config = dict(
    norm='layernorm',
    norm_eps=1e-05,
    parallel_block=False,
    init_std_o=0.0,
    init_std_down=0.0,
    beta1=0.9,
    lr_head=0.00613,
    steps=5666,
)
MLP neurons of a small language model. Each row is named by its layer, matrix (up: input weights) and neuron, and shows model dimensions 128-191. Each number is 200 + 30 x the weight over its row's rms, rounded and kept within 0 to 999.
After each neuron's rows, "fires on" lists the tokens most often at its 100 highest values on Wikipedia text that the model never trained on.

L2.up499,180,177,129,205,224,192,172,215,250,182,189,229,193,233,253,172,212,240,259,202,251,195,226,194,201,236,229,204,194,223,218,234,180,187,219,201,127,148,200,217,174,126,187,271,220,201,204,189,165,201,225,242,206,203,157,167,258,210,164,241,226,236,185,224
fires on: "."

L2.up809,190,224,118,149,236,230,171,174,236,233,170,164,246,202,211,202,179,155,186,185,257,172,231,170,182,209,235,236,185,187,210,275,201,186,198,197,184,200,191,228,202,145,190,211,211,172,192,182,128,205,207,225,239,200,160,191,179,213,154,257,197,207,177,236
fires on: " (", " 1", " (18", " (1", ","

L11.up261,205,201,209,193,189,209,164,163,219,213,155,183,185,202,219,207,190,207,219,243,229,228,188,202,148,205,246,158,203,252,191,192,228,186,206,185,192,141,212,214,156,244,147,205,183,217,195,156,229,211,177,229,220,192,159,190,195,182,192,170,191,125,149,225
fires on: " H", "s", "n", "st", " C", " |"

L9.up667,195,172,153,193,146,265,204,198,224,196,201,200,223,225,244,180,221,251,207,164,228,206,234,200,195,209,208,183,175,214,193,163,205,187,192,223,220,170,199,252,156,212,143,151,161,171,189,198,195,192,240,208,156,190,187,203,241,144,192,217,202,209,206,186
fires on: " Bar", " Ar", " Al", "al", "ur"

L8.up106,184,211,201,212,177,215,222,144,266,224,208,159,157,243,215,228,229,200,216,213,226,209,156,208,178,186,205,196,177,180,230,200,209,176,165,214,211,163,183,208,206,191,244,194,180,172,138,173,156,229,177,136,208,153,234,170,184,151,216,228,210,164,184,147
fires on: ",", " as", " (", " |", "man"

L9.up798,201,265,237,216,144,211,170,212,157,189,231,223,154,222,243,203,154,197,204,173,220,199,232,193,190,215,217,202,196,172,200,253,218,251,213,204,251,155,189,168,166,224,215,190,185,211,182,216,247,150,196,148,210,207,194,195,182,184,162,244,213,193,166,206
fires on: " and", " trans", "es", " po"

L5.up795,213,266,188,181,170,217,204,169,185,173,187,198,191,261,225,259,147,190,245,182,149,202,224,238,220,230,182,226,222,214,240,206,223,292,254,168,187,166,178,183,185,180,133,162,143,147,210,175,224,214,172,192,205,209,212,218,231,174,215,205,162,211,258,201
fires on: "ha", " w", "and", " Ho", " h", "wa"

L5.up49,191,201,151,158,211,197,206,194,259,261,167,181,212,231,226,228,203,255,239,200,200,164,184,227,205,202,169,237,229,199,173,222,162,174,185,151,199,177,221,229,195,161,222,200,274,261,191,240,209,228,216,189,187,238,181,239,130,210,174,233,199,191,220,173
fires on: "e", "ate", "am", "at", "as", "al"

L5.up540,203,236,112,167,194,220,160,164,229,185,148,235,267,252,209,218,178,190,212,184,228,230,233,186,163,232,191,185,162,173,195,201,163,142,209,220,197,156,202,194,274,206,202,205,200,218,227,174,166,252,208,222,213,241,148,226,183,191,160,215,169,187,249,222
fires on: "y", "lu", "al", "t", "ing", "ro"

L9.up474,203,209,172,176,197,234,172,210,223,209,196,132,195,254,183,259,228,232,199,182,171,229,199,246,178,216,210,181,198,200,244,238,149,205,163,194,183,182,164,267,253,159,233,170,168,205,142,206,199,214,240,205,193,194,171,131,143,175,244,210,215,217,184,191
fires on: "\n", " (", ",", "el", "o", "t"

L2.up178,231,153,148,242,205,235,153,220,221,227,155,201,231,243,259,178,187,205,226,233,207,169,213,193,220,178,236,259,150,197,178,219,172,190,221,134,170,137,228,221,185,172,266,242,217,239,197,193,173,198,213,170,164,250,174,187,198,189,194,211,173,205,156,213
fires on: " |", ".", ";", ","

L5.up14,163,169,244,191,150,206,169,201,221,231,191,208,242,199,217,181,203,213,189,196,201,153,194,220,196,192,219,191,155,237,155,295,183,214,168,150,183,204,180,204,187,266,260,217,210,193,209,166,236,234,174,211,226,189,185,194,183,209,171,243,201,149,146,210
fires on: "d", "g", "ed", "st", "ch", "z"

L6.up101,155,168,170,170,217,162,189,229,244,234,207,238,246,218,244,217,175,254,240,193,212,195,148,258,199,164,193,207,213,189,212,221,178,255,227,133,209,148,199,237,229,187,251,245,212,172,207,213,177,245,209,181,134,210,204,260,164,197,154,203,168,221,245,211
fires on: "ing", "ef", "e", "am"

L6.up459,200,157,192,181,252,245,171,177,198,192,196,178,206,225,207,194,177,178,249,179,233,253,242,157,188,222,248,163,158,260,186,190,180,194,211,243,173,154,207,197,154,225,159,200,196,212,185,176,201,248,202,153,235,208,151,163,216,211,249,223,223,205,164,173
fires on: "s", "e", "t"

L6.up565,240,180,224,195,201,239,208,202,192,216,205,155,189,246,196,278,202,193,238,215,242,230,159,209,226,239,189,199,211,210,218,197,160,145,177,220,224,174,223,209,196,183,215,157,175,181,180,178,150,172,239,122,246,179,187,176,159,190,176,194,246,222,178,172
fires on: "es", " |", "\n", " –", " ("

L11.up394,222,239,196,193,198,185,140,180,232,232,139,182,235,260,200,158,232,216,237,235,197,236,175,188,233,201,264,221,186,255,242,196,169,187,232,205,230,204,186,172,176,259,206,181,178,225,215,157,209,233,227,170,190,206,199,174,224,176,144,218,249,170,180,212
fires on: "it", "er", "s", "re"

L2.up658,127,181,78,173,195,237,150,208,218,220,202,178,272,206,179,185,212,240,233,246,239,182,209,188,196,214,196,225,200,227,222,234,197,118,178,253,173,138,175,220,252,187,195,216,192,198,206,226,155,260,231,180,198,215,158,170,148,208,187,194,236,182,171,175
fires on: " |", ",", ";", " ("

L8.up425,244,208,132,226,199,259,216,172,247,197,193,232,212,247,220,243,156,209,228,223,221,211,228,204,188,239,229,164,209,150,178,250,194,174,190,164,223,184,176,192,232,203,191,190,185,218,178,200,199,209,243,124,133,200,168,259,187,198,179,193,211,196,179,186
fires on: "o", "s", "al", "mo", "ro", "go"

L4.up346,204,164,234,150,177,185,184,155,247,237,207,187,192,226,168,193,192,240,216,225,215,213,187,196,187,206,214,224,154,248,181,237,207,197,161,157,173,219,178,196,188,133,210,197,241,192,241,179,241,192,202,166,232,238,124,200,153,250,147,218,261,195,163,215
fires on: "er", "ed", "d", " and", "ous", "10"

L8.up96,209,158,169,135,234,216,229,233,198,182,171,202,160,176,176,168,163,188,237,229,219,223,226,210,207,232,232,214,236,219,152,200,106,212,190,191,226,215,205,246,202,193,238,216,258,214,173,195,161,150,224,185,181,233,168,191,214,188,209,152,201,193,194,212
fires on: "e", "ally", "ne", "ip", " Po", "ub"

L4.up481,254,209,211,200,197,194,214,197,180,215,230,217,195,168,219,228,195,255,229,211,250,249,183,176,201,242,240,191,198,226,265,231,192,212,213,215,224,209,221,199,208,131,159,218,204,238,201,214,183,164,195,183,219,239,179,138,220,189,185,231,199,212,164,228
fires on: "ade", "ance", " Office", "ition", " He", "é"

L11.up804,211,220,220,197,167,226,205,240,169,210,235,215,196,164,204,221,169,243,180,205,213,250,234,246,199,178,247,138,231,209,170,185,188,192,183,232,177,209,200,190,217,188,205,169,248,224,215,181,157,174,225,192,204,144,194,221,204,151,205,224,149,219,231,192
fires on: "ta", " to", "-", ":", " –", "ia"

L4.up758,190,206,191,186,134,261,181,156,185,239,191,202,236,149,181,214,197,242,222,259,260,241,106,217,233,224,209,205,194,183,231,221,180,227,190,175,205,193,180,168,135,143,181,209,162,161,181,241,221,235,207,198,270,191,218,183,239,183,148,225,228,204,202,214
fires on: "ce", "ade", "ance", "cho", "co", "ab"

L9.up161,209,250,143,178,177,243,177,211,229,207,169,172,220,209,270,200,163,154,192,178,138,209,231,175,195,239,191,200,199,106,194,208,166,176,221,266,191,100,180,233,213,207,202,275,223,229,213,199,219,181,183,194,189,209,205,153,195,179,223,194,181,176,226,206
fires on: "re", "y", " on", "ce", "d", "t"

L4.up85,206,174,172,195,227,190,203,232,241,211,210,213,200,198,212,204,194,249,241,225,232,269,178,220,180,225,226,240,152,167,228,193,140,233,192,184,194,199,154,230,215,171,153,200,282,192,197,186,196,199,202,162,163,259,228,144,220,243,208,231,239,159,227,160
fires on: "al", "ity", "ir", "t", "ign"

L6.up89,149,165,191,220,205,147,229,204,194,204,196,213,195,219,188,175,191,184,233,136,181,204,187,211,175,213,226,211,208,228,158,232,150,202,227,191,205,177,195,220,167,252,217,157,226,224,236,235,251,181,158,202,180,155,178,272,209,208,212,195,205,206,205,232
fires on: "ly", "n", "est", "t", "ing", "s"

L9.up874,196,275,200,226,231,209,227,239,232,226,192,177,215,218,201,176,170,207,188,191,178,184,159,219,156,178,212,181,225,224,168,262,220,146,176,168,209,192,156,180,174,209,157,164,234,198,204,199,198,203,170,202,199,160,228,232,142,229,240,175,186,171,200,150
fires on: " show", " the", " program", " take", "the", " book"

L6.up826,208,211,231,176,174,225,190,236,241,147,221,175,176,201,154,259,156,214,201,179,198,213,146,165,227,181,195,146,227,237,195,208,187,204,214,218,171,169,193,181,190,182,211,255,219,164,169,224,192,202,199,204,163,217,214,217,126,153,221,210,202,241,150,211
fires on: "y", "vi", "ver", "e", "er", "w"

L6.up622,199,198,170,200,203,232,181,229,213,166,184,177,179,186,217,177,166,226,206,197,162,195,211,234,208,185,148,219,226,223,194,199,188,146,212,187,186,176,149,265,188,213,205,168,259,180,167,204,201,199,213,217,174,231,193,148,185,224,244,173,174,169,187,123
fires on: "s", "im", "am", "re", "ab"

L9.up694,204,146,205,192,187,175,158,219,178,210,228,230,227,218,196,221,195,199,216,228,234,186,151,216,177,265,242,138,216,241,196,158,207,174,232,170,137,177,174,241,210,215,224,190,176,190,208,214,227,202,217,155,199,230,190,236,196,204,151,262,249,141,216,234
fires on: "al", " Ju", "n", "me", "va", "in"

L6.up338,195,194,189,168,198,215,186,206,215,192,224,193,164,207,222,172,169,273,233,198,275,195,179,161,197,245,257,215,215,245,228,218,170,236,243,186,195,156,274,176,197,157,177,237,206,192,166,261,186,240,202,201,196,221,193,215,264,159,172,172,197,178,224,158
fires on: ".", "ed", " for", "ally"

L6.up774,163,173,172,212,194,255,194,210,221,180,216,209,161,257,190,224,223,217,230,223,249,228,214,225,186,190,175,203,146,207,230,195,179,147,161,217,242,177,187,224,164,233,218,217,177,217,186,172,209,232,225,191,221,167,211,201,213,181,257,194,158,209,218,197
fires on: "al", "ar", " Al", "har", "au"

L4.up202,147,151,182,148,205,195,185,183,176,235,180,193,206,202,220,200,163,175,253,223,177,185,156,233,147,244,255,216,164,255,201,245,142,172,213,199,202,172,255,221,189,236,263,191,203,186,210,213,211,162,221,163,191,226,175,231,233,241,167,255,220,192,202,197
fires on: "ish", "est", "ical", "al", "se", "n"

L2.up609,184,190,170,192,202,237,194,173,236,200,181,192,225,230,233,192,207,176,270,189,263,204,179,215,207,199,201,221,164,265,202,196,160,153,205,139,159,148,188,224,209,168,269,244,249,237,225,208,166,216,235,160,186,193,159,162,173,168,205,236,216,152,159,195
fires on: " |", " ("

L5.up479,147,206,164,176,139,185,187,242,216,238,171,186,190,199,207,204,194,223,237,209,170,205,193,220,133,198,194,194,190,182,209,249,154,145,206,184,184,157,129,215,196,215,176,170,269,195,197,218,167,206,219,163,176,246,165,176,215,181,231,217,192,201,225,180
fires on: "s", "el", "al"

L8.up51,228,216,151,181,188,234,209,226,241,199,192,190,237,260,192,222,182,227,173,227,201,191,205,184,232,211,233,171,243,227,201,204,146,236,225,190,230,214,203,185,204,250,186,243,181,232,226,194,137,229,207,179,138,186,109,188,178,213,108,205,240,148,188,196
fires on: "er", "s", "us", "i", " |"

L4.up572,183,236,190,249,216,203,161,225,165,190,251,194,211,222,177,150,208,147,178,189,210,241,248,168,157,176,228,221,149,273,242,185,215,215,172,168,132,178,231,228,246,198,187,186,242,236,216,205,232,220,190,193,212,238,185,216,166,203,174,243,199,247,192,235
fires on: ".", ";", "G", "E", "-", "N"

L8.up577,211,216,171,217,237,210,173,206,228,248,202,198,212,201,199,182,175,255,289,249,197,231,174,193,211,204,253,198,158,222,197,211,266,158,228,199,170,229,148,198,207,205,211,186,175,166,215,203,181,165,206,134,210,188,176,150,186,217,188,254,191,178,139,202
fires on: "er", "c", "g", "it", " by", " Mo"